config.yaml
d_mlp: 640
parallel_block: false
init_std_down: 0.0
decay_shape: "sqrt"
steps: 14100
MLP neurons of a small language model. Each row is named by its layer, matrix (gate and up: input weights) and neuron, and shows model dimensions 96-159. Each number is 128 + 24 x the weight over its row's rms, rounded and kept within 0 to 255. A neuron's up and down rows have the sign that makes its largest values positive.
After each neuron's rows, "fires on" lists the tokens most often at its 100 highest values on Wikipedia text that the model never trained on.

L5.gate406 [122 188  97 101 151 150 170 127 120 103 129 110 153 101 124 166 157 157 154 143 161  98 112 100  90 101  90 174  76 102 123 116 143 108  76  96 131 109 151 126 119 111 177 131  92 119 139  90 124 129 117 126  81 125 132 119 174 161  99 148 115 132 133  97]
L5.up406 [151 129 111 135 118 166 151  96 117 147 120 113 156  72 105 147 115 165 116  95 122 111 161 154 155 128  89 130  73  97 152  94 169 140 120 106 165 100 158 106 162 161 182 120 144 150 157 104 109 116 123 112 120  99  98 128 109 126 122 179 136 166 114 111]
fires on: "ra", "ast", "un", "rit", "od", "id"

L2.gate403 [141 118 144  94 114 119 128  80 139 135 121  96 150 130  82 119 108 139 152 144 153 157 102 137 132 132  79 127 122 121 138 153  98 129 137 140 124 116  93 103  99 100 121 136 107 114 133 131 138 125 112  88 102  95 125 106 126 109 113 141 132 149  89 114]
L2.up403 [163 110 117 168 103 123 101 154 123 113 180 119 123 138 128 137 105 103 140  84 107 106  85 105  99 148 153 112 123 107 117 144 121 188 130 132 168 113 118 117 133 136 153 148 114 138 128 128 135 155 165  96 149 104  89 115 137 124 145 108 132 137 113  98]
fires on: "ove", "ou", "ost", "our", "ong"

L2.gate310 [159 124 129 121  96 190 116 114  93 128  84  90 145 134 100 101 139 106 166 133  98 123 140  84 128 130 104 104 109 134 112 158 109 108 139 167 139 172 126 160 161  86 143 134 119  93 132 154 122 117  96 134 152 126 115 164 113 198 165 119 116 186  95  87]
L2.up310 [135 122  97 131  97 155 137 130 117 125  75 103 178  56  68 101 163 155 142 134 102 112 104 123 134 142 118 170  95 125  90  97 154 135 113 161 127 146 140 128 153 118 164 113  96  99 145 109 107 158 132 131 115  96 120 159 163 169 133 114 102 166 119  88]
fires on: "\n", "el", "l", "ark", "ter", "iel"

L3.gate321 [121 170 131 117 111 157 154 155 135 106 149 122 104 150 128 105  97 145 160 143 105 184 123  96 121 135 135 149 144 142 129 103 126 128 133 157  99 118 132 172 162 128 107 121 155 150 116 127  61 146 125  92 132 113 142 113 124 112 174 126 152 132 131 134]
L3.up321 [135 127 136 106 149 132 143 145 128 134 140 117 137  84 115 135 140  71 143 142 117 114 218 147 153 111 179 114  79 131 133 131 154 139  98 158 117 117  77 129 131 112 112 115 126 110 130 123 126 139  97 130 144 168  99 111 137 107 104 115 108 117 140 121]
fires on: "le", "-", " of", "az", "ts", "ena"

L2.gate14 [152 123 126 120 102 143 132 171 119 133 169 138 123 130 119 119  95 131 119 133 138 107 107 159 112 141 195  97 167 142 105 140 113 175 140 120  88 116 125 113 133 161 136 173 137 121 111 133 126 116 116 171  91 100 149 113 115 112 134 103 127 155 105 124]
L2.up14 [143 132 103  75 144 139 114 194 162 125 119 116 107 121 167 147  96 103 102 143 129 127 115 157 119 114 148 116 161 141 108 108  87 133 125 104 123 122 121  85 129 150 168 133 153 115 103 144 118 164 118 144 132 154 154  94 101 103 123 102 144 202  74 115]
fires on: "st", "le", "d"

L2.gate356 [114 125 108 123 123 117 130  92 152 125 142 120  83 154 118 136 123 107 132 139 130 114 130 145 124 141 176 128 146 123 158 104 117 114 142  77 117 146 129 161 163 144 148 128 117 131  99  86 115 112  82 139 112 136  94 164 129 112 107 122 160 125 145  61]
L2.up356 [ 92 130 100  94 111 133  98 105 120 145 127 125 121 176 135 192 143 117 148 136 122 195 122 118 117 139 133  72 154 139 154 107 119 135 115 109 166 173 144 149 103 169 134 128 117  90 131 155 104 132 110  94 104 153  91 117 119 142 121  81 134 154 140  86]
fires on: "st", "v", "b", "c", "r", "ist"

L8.gate288 [125 108 169 110 112  93 107 145 100 133 132 147 111 157 113 137  93 119 116 147 172 155 189 128 126 118 111 124  85 125 126 150 126 112 104 103 138 119 148 147  70 168 151 124  87 168 134 139 137 110 136 149 112 113 126 157 139 123 168 118 122 144 148  95]
L8.up288 [134  89  95 150 112 142 104 188 135 139 114 160 120 137 130 128 168 140  92 109 129  90 120 108  71 111 156 152 118 136  94 158 118 198 114 153 112 140 114 156 125 131 166 123 145 137  99 132 117 120  96 162 123 135  90  79 152 109 145 140 125 107 144 154]
fires on: ","

L3.gate303 [ 98 136 121 131  94 118 124 187 164 102 180 122 158  95 105 150 158 159 140 123 134 122 112 104 143 136 108 120 131 115 143 126 152  85 100 148 150 128 173 143 179 122 120 132  95  79 124  97 108  89 130 127 101 155 123 118 147 107 134 125 110 115 104 113]
L3.up303 [111 162 134 119 162 118 147 111 161 134 166 107 168  67  93 129 120 150 123 107 156  86 100 148 113 133 170 138 109  89  97 119 134  84 140 107 113 157 154  86 107 166 120 153 132 126 180  98 149 107 111  80  78  93 128 100 128 153 119 114  89 154 140 115]
fires on: " W", "ant", "W", "ast", "-", " of"

L2.gate433 [135 160  96 103 136 130  99 127 141 152 116 139 130 171 123 104 155 117 128 169 128 113 140 154  96 102 160 116  60 143 123 126 125  68 160  85 130 103 116  94 148  73 134 139 123  99 151  95  96 122 163 166 103 100 125 133 134  83 116 176 137 170 111 115]
L2.up433 [139 108 159 204 138  86 110 133 120 107 122 154 128 142 128 102 131 109 134 125 116 175 161 110 122  98 116 101 111 131 138 129 169 171 103 150 153 112 109 137 146  96 115 121 135 126 151 164 155 168 135 120 108 130  98 160 141 166 154 141 119 126 117  99]
fires on: "s", ".", "in", "x", "n"

L2.gate57 [ 86 134 138 127 158 120 116 102 175 108 140 152 133 110 146  75 144  98 171 103 124 113 132 141 127  98 148 129  90 140 120 137 124 149  82 127 134 122 113 130 139 149  89 103 159 146 135 146 130 157 138 108 128  84 116 107 111 147 131  91 127  73 134 119]
L2.up57 [131 123 138 149 165 108 130 104 175 115 136 131  80 101  94 109 119 135 121  91 127 140 133 135 166 162 140 113 122 140 116  79 117 164 148 115 125 121 133 125 141  81  95 134 104 129 123 128 129  94 147 108  97 144 126  79 125  94 149 120 105  95 139 159]
fires on: "t", "y", "eed", "th", "ject", "ight"

L2.gate388 [ 65 139 131 124 148 111  95 131 110 141  85 154 161 157 159 155 111 117 133 124 124 116  95 132  85 139  85 120 108  73 111 145 173 138 119 159 160 157 164  95 120 111 125 138 121 142 157 111 165 164 134 155 130 139 132 164 145 134  97 143 126  95 106 132]
L2.up388 [131 147 143 185  92 120 100 136 141 159 104 103 157 144 195 163 124  87 108 143 153 140 129 145 103 114 162 122 117  83 132 141 109 140 116 136 169 158 150 130 128 110 117 157 127 142 106 112 136 148 149 144 133 122 125 168 150 111  76 127 117  86 160 119]
fires on: "at", "ated", "us", "ab", "O"

L2.gate43 [170 150 128 143  88 152 114 126 116 115 142 173 123 160 109 127 111 150 132 150 153 123  98 145  86 130 112  94  95 147 100 116 103 133 155 152 120 118  99 164 134 147 131 114 136 112 133  61 104 129 162 130 111 114 193 175 137 131 140  95 118 135 119 105]
L2.up43 [136 164 125 137 113 163  67  80 128 105 161 131 145 113 114 174 133 118 136 135  98 155 135 131 113 110 119  69 113 143 109 137 140 157 127 149  93 131 110 157 122 120 106 138 145 128 108 103 118  91  96 130 139 141 159 112 112 104 136 188 111 157  97 158]
fires on: "ri", "w", "r", "red", "m", "b"

L2.gate375 [127 142 154 120 143  93 123 109 132 122 152 191 148 125 120 137 104 131 159 137 162 129 129 154  93 138 112 112 108 123 151 172 123 165 157 123 158 138 129 116 142 111 128 113 125 145 105 117 127  91 150 146  74 121 125 136 102 130 118  94  97 124 127 113]
L2.up375 [131 120 147  96 114 113 106 136 119 104 140 127 171 150 152 164 112 127 136  79  96  99 121 137 106 111 131 137 120 112 118 152 132 181 134 149 168 140 140  95 172 158 146 135 119 114 116 123 125 108 126 107  80 134  93 132 107 186 104 131 108 146 134  93]
fires on: "s", "lect", "ong", "our", "ame", "ens"

L5.gate133 [165 149 159 209 129 132 123 176 113  94  82 108 128 132 128 152 149 114 118 109 119 164 151 113 151 112 121 137 113 151 138 143 105 121 107 121 139 164 143 127 120 143 107 182 118  99 144  72 109 141 157 189 139 143  69 106 109  93 134 146 110 180 127 137]
L5.up133 [126 113 130 148  95 117  85 148 100 103 115 140 152 112 144  95 128 126 140  90 100 167 124 115 118  92 165 148  89 115 125 172 107 156 108  98 121 124 150  98  87 160  83 142 132 147 107 104 132 146 178 158 108 190 131  97 127 102 131 105 112 148 129 168]
fires on: " Q", "id", "g", "ont", "ug", "Q"

L2.gate66 [133  83 126 113  96 134 129 147 189 152 137 132 145 147 152 141 147 121 125 144 113 106 150 127 144 129 133 134 136 110 162 118  87 152  95 134 120 122 134 133 139 141 111 169 109 140 176 146 140  59 104 105 111 119 152 138 137 127 132 154 135 153 123 121]
L2.up66 [143 138 167 127 112 138  90 130 122 116 166 127 200 146 112 128  86  98 106 143 111 148 152 136 196 110 136 125 120 125 146 122 113 154 119 112 127 128 129 123 100 164 123 124 171  97 160 134 119 130 123 105 134 116 130 141 141 171 120 143 138 128 114 103]
fires on: " also", ",", "),", "ly", "ol", "ered"

L2.gate81 [118 128 147 113 130 106 144 180 139 169 115 147 115 132 171 124 112 111 156 129 121 164  82 143 118 125 137 111 106 126 127 137 144 135 141 104 132 154 110  76 129 134 167 198 117 136 119 158 111 126 117 152 148 139 114  97  93 110 115 119 130 112  96  69]
L2.up81 [130 147 110  93 118 118  96 156 122 139  97 138  84  67 146 108  60 104 154 159 106 144 116 124 143 127 132 125 119 115 106  97 135 132 111 157 149 104 124 119 114 112 150 180 126 124 140 126 132 135 133 140 168 145 119 133 138  99 161 146 136 150  84 127]
fires on: "ad", "le", "ind", "ull", "ack", " Pe"

L8.gate120 [ 71 107 111 149  78 122 125  90 105 160 110 142 153 130 121 111 108 122 157 114 126 118 150 132 123 145 123 197 127 131 107 113 136 151  78 146  90 132 108  90  87 147 107 107 147 109 114 152 159 151 112 158 137 169  97 151 131 108 144 134 133 160 115 106]
L8.up120 [113 107 108 154  80 183 144 115 118 120  92 106 111 117 135 141 158 114 139 108 139 108 116 143 112 116 189 172 124 134 101  91 118 137 118 157 141 167  78  88  99  87 132  89 165 115 112 162 121 123 131 115 148 154 123 117 190 103 115 160 109 134  94 137]
fires on: " and", ",", ";", " L"

L3.gate250 [124 130  84 134 122 118 132 122  97 124 115  87 102 122 140 173 121  85 139 150 135 121 102 184 156 121 109 127 112 137 141 149 150 146 125 131 127 161 151 145  93 121 136 149 117 136 161 137 180 138  93 145 137  94 150 103 103 133 154 114 134  89 136  72]
L3.up250 [ 93 127 102 139 116 127 165 150 140 116  85 102 119 104 134 187 137 102  98 119 119 172  96 116 139 130  97  96  95 148 114 131 184 138 128 120 135 106 103 169 117 135 144 194 113 152 156 150 151 148 105 164 154 103 145 100 164 119 129 149  96  97  88  88]
fires on: " h", "h", "/", ":", "k"

L3.gate627 [141 135 103 140 126  96 150  86 107 123 164 128 116 113 115 152 113 144 109 131 140 142  97  90 126 161 125 115 156 121  98 108 139 149 125 152  95 128 134 117 154 176 141 131 141 135  97 110  94 122 142 172 130 154 152 118  94 136 152 114  76 149 130 159]
L3.up627 [ 99 118 132 173 140 121 103 148 165 105 132 137 154  75 126 105 124 158 127  92  89 137 149 131 142 109 158 126 158 170 127  91 144 136 140 161 114 120 155 149 153 121 134 166 132 143 143  89  66 128 133 130 139 172 131  66 137  69 178 134 148 136 113 157]
fires on: "m", "b", "very", "ough", "ided", "l"

L3.gate19 [120 140 144  78 117 128 146  95 153 120 134 103 116 156 135  85 141 118 165 141  87 162 131 119 151 108 187  72 140 132 180 128 141 141 107 152  99 130  84 154 107 110 153 109 108 120 141 167 122 140 130 144 145  75 166 118 141 116 153 136  93 152 147 162]
L3.up19 [116 140 153 121 181 136 121  90 143 161 117  98 116 149  90 126 154 178 162  77 127 170 166 139 146 125 138 119 151 145 156 141 115 124 122 126  71 147 113 156 105 151 180  98 101 119 159 140 110 113 127 166 141 125 152 107 140 135 156 131 138 158 113 141]
fires on: "i", "ist", "2", "io", "stit", "F"

L5.gate529 [127  89 117 142  79 107 148 117 143  66 125 108 112  93 110 120 159 133 143 103 123  91  95 148 102  87 125 137 119 145  95 147 126 115 129 119 106 136 119 145 153 118 110 106 171  80 150 134 128 104 162 174 109 133  88 124 107 143 139 153 109 154 124 112]
L5.up529 [126 103 113 106 103 123 174 105 103 143 137 125 107 146 109 150 119 125 119 130 131 167 128  92 131 158 137 174 123 109 125 126 130 146 167 110 115 129 150 114 102 145 124 109 132 105 113 170 166 148 107 123 137 122  60 139 151 132 179 133  92 118 147 127]
fires on: "amp", "ag", "ity", "orth", "outh", "c"

L2.gate121 [105 147 146 116 122 142  87 145 113 143 118 134 102 118 106 149  91 132 126 144 116 140 140  95 124 136 118 146 131 115 107 177 149 155 107 105 112 126 139 107 115  97 132 141 169 110 136 131 157 164 169 124 132 148 145 142 160 133 116 125  70 143 103 153]
L2.up121 [143 143 181 118  96 147  94 134 160 116 148 149 104  99 123 114 104 152 138 127 146 122 139  83 118 143 109 107 136 129 120 153 165 124 105 131 111 123 127 118 104 111 101 130  79 102 108 121 117 156 117 123 150 130 122 115 168 116 113 153 124 129  82 119]
fires on: "l", "a", "u", "il", "old", "'"

L5.gate71 [129 145 137 152 113 158 153 112 103 114 174 137 145 124 122 149  99 162 112 125  84 147  92 127  83 165 114 154 113 111 127 155 102  97 102 152  96 128 172 134 152 147 153 128 138 141 123 138 131  98 143 138 127 118 171 167 109 112 134 113 115 173  99  95]
L5.up71 [154 137 112 121 158 170 128 127 132 134 123 139 102 101 123 149 158 140 126  97 153 109 176 156  96  95 142  83  94  88 184  91 118 147 143  88 138 103 134 137 125 114 124 129 161 112 142 169 141 111 106 114 134 150 121 167 139 159 137 153 140 152  90 111]
fires on: "a", "ra", "u"

L2.gate462 [138 108 114 122 126 129 118 132  98 113 109 153  82 153 147 180  94 156 143 182 121 124 161  89  97 112 130 126 120 151 151  70  61 177 120 132 100 152 151 111 150 112 122 130 130 148 149 132 102 127 132 116 148 154  89 147 116 185 102  77 112 156  90 123]
L2.up462 [127 117 147 120 155 175 112 152 152 111 139 123 118 148 126 130 120 142 135 147  95 115 118 116  90  83 163 134 132 132 189 101 127 151 154 101 145 158 116 100 157 161 102 131 110 140 166 158 117 163 114 142 141 168 125 120 124 158 163 116 158 161  66 134]
fires on: " an", "l", "d", "yn", "n"

L3.gate445 [147 151 134  82 117 156 134 160 131 153 162 156 107 123 124 129 143  93 145 151 151 114 149 125 136 144 132 117 158 146 111 104 129 101 157 102  63 164 122 125 100 143 100 139 129 129 157 131 140 113 113 142 116 151 119 141 160 142 101  84 132 168  57 141]
L3.up445 [145 117 132  69 165 130 147 151 142 148 153  84 127 109 147 109 114  82 121 162 135 164 151 148 120 140 110  88 141  83 119 116 121  75 144 145 109 111  94 121  74 134 135 115 117 149  81 156 131 113 112 126 129 135 143  98 112 146 107 124 103 127 125 151]
fires on: "c", "p", "very", "st", "enc", "f"

L2.gate185 [129  84 139 140 119 149 109 167 153 123 153 163 141 123 126 141 129 105 100 185 153 130 124 140 137 100 129 181 129 116 136 178 118 132 157 110 127 136 128 134 122 103 118 180 104 114 117 134 144  86 126 132 125  76 124 113 129 125 120 173  97 126 112  68]
L2.up185 [ 88 154 126 114 121 110 114 152 156 113  93 151 105 154 170 148 183 109 127 109 127 113 124 122 110 146 126 149 137 159 106 150 132 117 115 118 123 150 127 177 114 127 134 168 106 156 129 118 127 140  93 149 115  98 136  92 129 154 130 111  94 135 121 129]
fires on: "l", ":", "iv", "d", "ect", "h"

L5.gate507 [135  94 187 133 134 124  65 159 152 149 117 141 114 119 133 133 127 140 139  97 122 134 150 123 150 132  93 130 127 122 148  87 121 122 153 110 113 158 113 139 109 139  89 175 126 157 127 138 116 136 105 127 109  93 124 108  96  97 113 128 121 145 102 150]
L5.up507 [125  68 135 149 112  99 126  91 177 141 122 137 165 111 115 118 141  71  88 109  83 111 109  81 105 111  95 133 109 166 100 104 154 129 151 127 143 148 155 118 124 140  97 122  99  93 134 138 118 134 134 127 124 166  92 108 112 109 118 121 154 132 129 165]
fires on: "\n"

L2.gate93 [129 154 163  99 112 123  90 129 125 129 143  79 173 123  96 135 119 176 133 129 105 156 147 130 154 117 108 136 132 141 119 148  86  99 137  96 135 132 112 139 146 120 114 143 101 128 140 123 114 154 123 133  87 140 144 145 144 171 172 129 142 140  95 163]
L2.up93 [150 130 148 109 121 151  84 127 157 158 183 114 175 118 100 101 128 171 138 162 124 135 132 135 167 120  87 136 119 128 130 132 152 117 101 115 123 105  81 121 146  99 130 136 122  92 158 127  92 101 140 146 160 128 144 162 129 129 121 131 138 158  79 117]
fires on: "\n", " |", ")."

L5.gate365 [126 142 139 150 127 131 159 158 166 133 142 109 160 145 107 125 138 181 149  90 120 132 114 146 136 137 143 135 154 146 134 107 132 124 135 144 105 143 146 140 170 153 165 106 141 106  84 142 127 104 115 203 135 129 145 136 106 124 115 131 124  76 113  97]
L5.up365 [126 101 142 167  97  98 179 118 139 185 140 134  99  83  95 114 105 126 123 140 141 165 164 168  94 113 132 148 130 127  89 120 142 107 121 127 125 109 129 150 172 124 137  98 128 100  75 114  87 151 149 160 144 100 121  74 121 122 116 107 112 126 122  91]
fires on: "g", "ad", "om", "ced", "ided"

L5.gate250 [115 143 124  96 124  88 132 101  88 118 125 107 112 123 148 129 117 141  71 142 153 155 122 117  95 141 147 102 102 134 121 143  92 111 134 108 111 123 144 112 122 131 126 103 113 109 120 161 129 112  97 149  85 115  99  82  96 160 116 178 113 139 122  98]
L5.up250 [142 162 138 157  89  97 159  95  89 112 132  87 117  99 116 123 114 163 145 140 161 164  99 131 140 172  88 111 134 141 129 151 103 132 137 123 127 127  98  99 121 145 129 112 104 151  82 151 151 117 115 126 137 180 101 142  78 129 127 145 112  99  96 103]
fires on: "il", "ill", "z", " John", "ut", "ik"

L3.gate551 [137 130 158 112 128 131 109 145 142 127 113 109 149 136 144 117 172 121 110 130 125 128 152 140 120 129 127 112 163 132 105 130 143 109 141 138 129 121 117 140 113 130 117 124 130 123 152 139 130 143 114 149 128 159 105 166 121 162 153 123 135 149 106 133]
L3.up551 [176 157 160 119 172 120 103 109 148 104 119 143 121 119 130 124 139 147 118  73  98 134 166 158 118 139 116 124  73 153 110 107 144 186 138  96 119 142  98  73  90 110 166 134 131 161 105 114 119 125 124 135 114 132 186 117 108 120 170 130  81 134 128  80]
fires on: "in", "or", "it", "id", "all"

L8.gate632 [153 148 122 102 125 135 152 173 158 137  92 132 142 114 106 158  69 167  96 123 117 112 119 101 152  97 116 151 145 140 119 133 113 151 149 111  84 106  94 152 119 115 125 120 125 101 121  80 127  96 130 164 106 110 131 147 132 132 119 130  90 179 131 118]
L8.up632 [120 117 143 115 119 141 105 134 132 170 108 148 117 122 155 101 115 177 148 143  77 112 112  88 174 122 149 123  78 138 207 130 106 127 161 149 111 147 160 108 136 123  71 149 122 127 148 125 119 159 103 150 135 140 121  93 114 138 160  97 118 128 120 110]
fires on: "d", "n", "ed", "und", "od", "ep"

L2.gate42 [129 127 160 176 124 109 151 150 142 153 105 128  75 111 114 163 109 112 141 155 152 186 126 131  81 139 145 126 137 114 165 108 200 129 186 150  86 149 154 132 131 123 138 153 119 119 168 126  90  88 123 113 133  96 170 106  90 103 100 141 172 105 122 108]
L2.up42 [145 144 165 146 129 132  90 148 130 115 138 126 122 107 129 183 124 131 113 175 118 146  85 144 126 135  97 111 133 122 136 131 182 142 131 122 122 156 153 104 119 108 103 126 155 131 127 115  73 150  95 122 100 128 115 125 146 140 150 142 137 151 159 137]
fires on: "ed", "ition", "ion", "ment", "ision", "ement"

L5.gate343 [133 179 130 106 113 135 136 123 145 129  79 155 118 116 164  69  84 152 114 129 120 104 122 126 155 115 135 113 120 132  92 144  67  86 168 148 115 140 148 125  99 152 162 151  71 100 108 133 174 103 144 139 116 190 102 134 100 127 124 170 149  92 122  81]
L5.up343 [155 188 130 128 107 141 132  87 126 131  97 108 165 109 156  93 135 117  87 116 129 137 128 136 142  84 106 121 142 131 130 140 161 128 160 122 105 161 136 107 109 125 151 168  98 117  87 135 146 121 140 158 104 137 117 147 131 106 102 167 104 132 136 129]
fires on: "il", "k", "z", ".", "arl", "im"

L3.gate355 [118 138 156 123 114  77 124 141 103 141 119 121 143  98 188 102  91 113 140  94 123  85  87 107 130 141 131 137 110 128 131 126 117 154 168  90 124 138 136 124 135  91 167 155 119  77 158 160 140 127 162 179 160 148 140 113 117 100 115 128 127 112 131 107]
L3.up355 [109 133 115 129 117  92 128 139 141 121 129 134 140 116 150 107  56  90 145 122 107 106 100 117 159 108 113 134 125 118 148 123 120 136 160  92 113 194 116 121 134  56 120 148  91 110 141 147 148  90 154 147 179 134  80 148 131  98  75 134 124 143 131 129]
fires on: "iet", "ad", "orn", "ald", "ind"

L3.gate505 [155 114 147 180 137 152 135 163 143 128 105 160  70 136 103 163 153 111 113 126  96 135 111 116 142 113  94 135 180 136 147 157 131 104  98 135 137 130  98 170 164 111  95  87 155 132  97 152 145 134 151 105 110 114 121 149 119 137 104  98 144 135 104 120]
L3.up505 [126 153 118 108 154 161  96 109 137 125  93 136 164 129 167 139  94 105 160 154 135 165 156  94 151 108  84  95 136 124 101 127 128  99 143 155 147 166 115 140 179 131 158  88 130 103 123 115 127 116 128 129 151 165 127 155 142 126 117  98 173 100  99 141]
fires on: "qu", "ric", "ri", "ition", "il", "us"

L5.gate276 [123 129 130 109 117 147 141  96 147 111 128 122 116  90 125 169 156 106 115 135 122 140 110 156 145  89 100 150 127 101 108 146 127 107 154 142 119 121 142 125 101 116 140 108 126 165 175 175 132 135 132 165 200 123 136 114  96 138 183 102 176 117 137 107]
L5.up276 [132 131 143 114 127 108 144 117 130 159 140 100  98 139 163 175 136 126 134  75 141 159 130 122 110  94 102 139 122 107 187  87  92 120 209  98 106 114 134 105 159 116 179 118 153 132 158 162 119 168 123 137 134  92 100  86 131 115 174 133 118  98 127 108]
fires on: "amp", "p", "c", "cept", " pop", "ol"

L8.gate532 [131  96 105 168  80 130 148 173 204 142  95 155 157 118 161 180 124 108 149 130 125 166 152 119 118  96 181 146 136 125  89 156 147 137 136 121 142 148 173  86 134 139  92 130 153 126 139  79 152 124 121 135 125 154  91 122 146  78 107 156  73 155 132 133]
L8.up532 [176 150 114 135  94 103 133 151 135  77 114 163 134 145 105 119 139  79 159 135 115 141 147 139 132  94 156 127 163 154 108 151 139 145 138 138 146 139 145 155 111 102 120 111 142 126 149 133 143 118 116 128 154 198 115 188 101 108 144 138 122 165 101 173]
fires on: " Q", " ann", " st", "id", "ent", "pl"

L2.gate550 [126 119 128 118 136 132  97 100 164  88 114 132 133 126  99 111 110 155 109 135 130 164 134 158 126 105 137 125 108 178 138 125 137 113 136 147 128 143 118  95 140  82  68 144 165 127 168 157 140 137 152 168 143  87 104 109 122 104 125 127 129 134 128  92]
L2.up550 [134 139 119 112 137 161 130 126 158 112 162 147 154 106 138 111 151 143 106 140 154  93 124  90 112 135 128  95 179 149 112 107 139 139 148 137 109 136 119 135 122  69 116  97 106 101 110 148  97 111 192 143 115 129 107 118 136  87 117  92 134 155 103 132]
fires on: "t", "y", "it", "em", "aint"

L2.gate566 [108 125 196 140 127 122 126 106 128 119 132  82 136 142 148 149 131 172 135 160 155 107 134 136 154 121 122  70 134  97 123 152 135 155 152 131 141 113 103 128 155 139 127 138 113 157 161 135 162 126 145 146 117 115 171 131 111 112 110 149  95 146 138  98]
L2.up566 [144 103 147  85 114  84 136 127 121 165 138 123 137 125 133 118 107 180 151 172 118 102 114 102  91 138 104  92 182 100 123 171 143 105 138 106 112 134 105 146 125  94 104  90 112 177 125 154 168 176 122 146 153 108 142 130 116  97 125 139  94 138 105 125]
fires on: "ow", "oin", "op", "ob", "ud"

L2.gate17 [131  88 161 146 131 124 134 152 106 101 121 100 104 138 135 144 135 113 116 127 161 161 119 122  93 125 152  73  99 122 110 192 124 135 123 133 114 171 156 130 103  73 102 114 130  98 146 138 141 134 115 100 124  85  57 123 110 126 139 116 172 142 134 157]
L2.up17 [115 156  83 130 129 145  81 128 115  82 108 128  76 148 144 132 122 127 155 119 134 128 123 102 103 104 117 107 144  97  95 132 129  83 155 145 109 143 128  99 115  94 122 101 108 109 156 155 125 155 122 101 133  95 144 141 163  99 126  97  92 133 135 106]
fires on: "us", "ank", "p", "uring"

L5.gate451 [ 99  86 158 128 139 132 110 153 150 107 132 111 134 182 157 113 140 145 215 132 120 107 163 128  81 112 147 146 115  91 123 142 104  96 154 111 135 131 123 124  98 122 126 155 108 154 141 118 102 143 120 138 109 117 107 129 122 129 156 154 128 129 124 121]
L5.up451 [145 128 157 140 143 118 130 110 103 101 105 129 127 141  72 139 152 134 173 130 146 106 137 136 162 103 112 120 122 112 138  36 151 152 129 112 113 113 129 101  84 107 172 136 158 133 159 149 128 156 110 125  88 154 129 182 120 162 132 154 130 133 105 125]
fires on: ".", "in", ","

L5.gate252 [113 131 151 153 156 140 113 138 134 112  96 107 122 109 157 161 108 146 132 148 157 185 113 143 161 128 107 127 142 105 101  99 154 128 125 146 130 162 160 116 128 132 150  98 106 141 143  71  89 131 148 103 105 147 124  64 115 152 136  87 139 123 107  97]
L5.up252 [109 149 119 144 174 144 108 137 114 107 113 106 143 143 124 136 157 177 163 138 159 169 113 149 151 149 134 146 135  81 111 132  88 113 107 102 112 103 173 118 108 110 164 125 147 142 117 119  86  89  98 104 104 145 119  91 104 140 134 176 113  99 166 120]
fires on: "cess", " act", "act", "ision", "ect", "ement"

L8.gate96 [133 147 160 130 129 158 181 188 145 116 157 139 135 137 142 145 137 143 104 198 169 143 132 108  97  69 112  90 162 111 132 132 124 192 145 174  88 102 120 130 140 123 114 141 146 120 168 119 132 117 132 139 138  80 125 117 110 111 179 122 136 150 131 108]
L8.up96 [144 141 176 151 104  91 154 146 138 128 100 127 155 159 143  92 129  38 133 144 143 147 133 125 122 120  97  75 110  95 169  80 166 151 169 112  88 130 100 118 152 110 120 107 147 119 100 123  75 138  98 127 181 104 117 123 147 132 168  73 104  91 109 112]
fires on: " of", "-", "mp", "om", "em", "if"

L5.gate96 [160 130 130 113 127 118  99 121 135 130 138 143 140 121 110  92 132  90 108 144 103 103 139  82 103 122 136 128  89 117 126 113 136 130 150 121 162 147 102 167 144 114 156 129 124 154  67 114 150 130 135 113 160 115  75 118 132 147 108 117 113 174  97 127]
L5.up96 [136 104 105 132 149 126 112 136 131 139 129 130 169 105 134 100 174 106 119 167 101 122 138 102 112 111 132 130 124 142 112  92 136 127 125 118 164 171 110 166 118 123 179 127 122 132  78 141  98  89 123 116 129 119  75 144 109 134 124 115 146 167 125 146]
fires on: " =", "\n", " ==", " ==="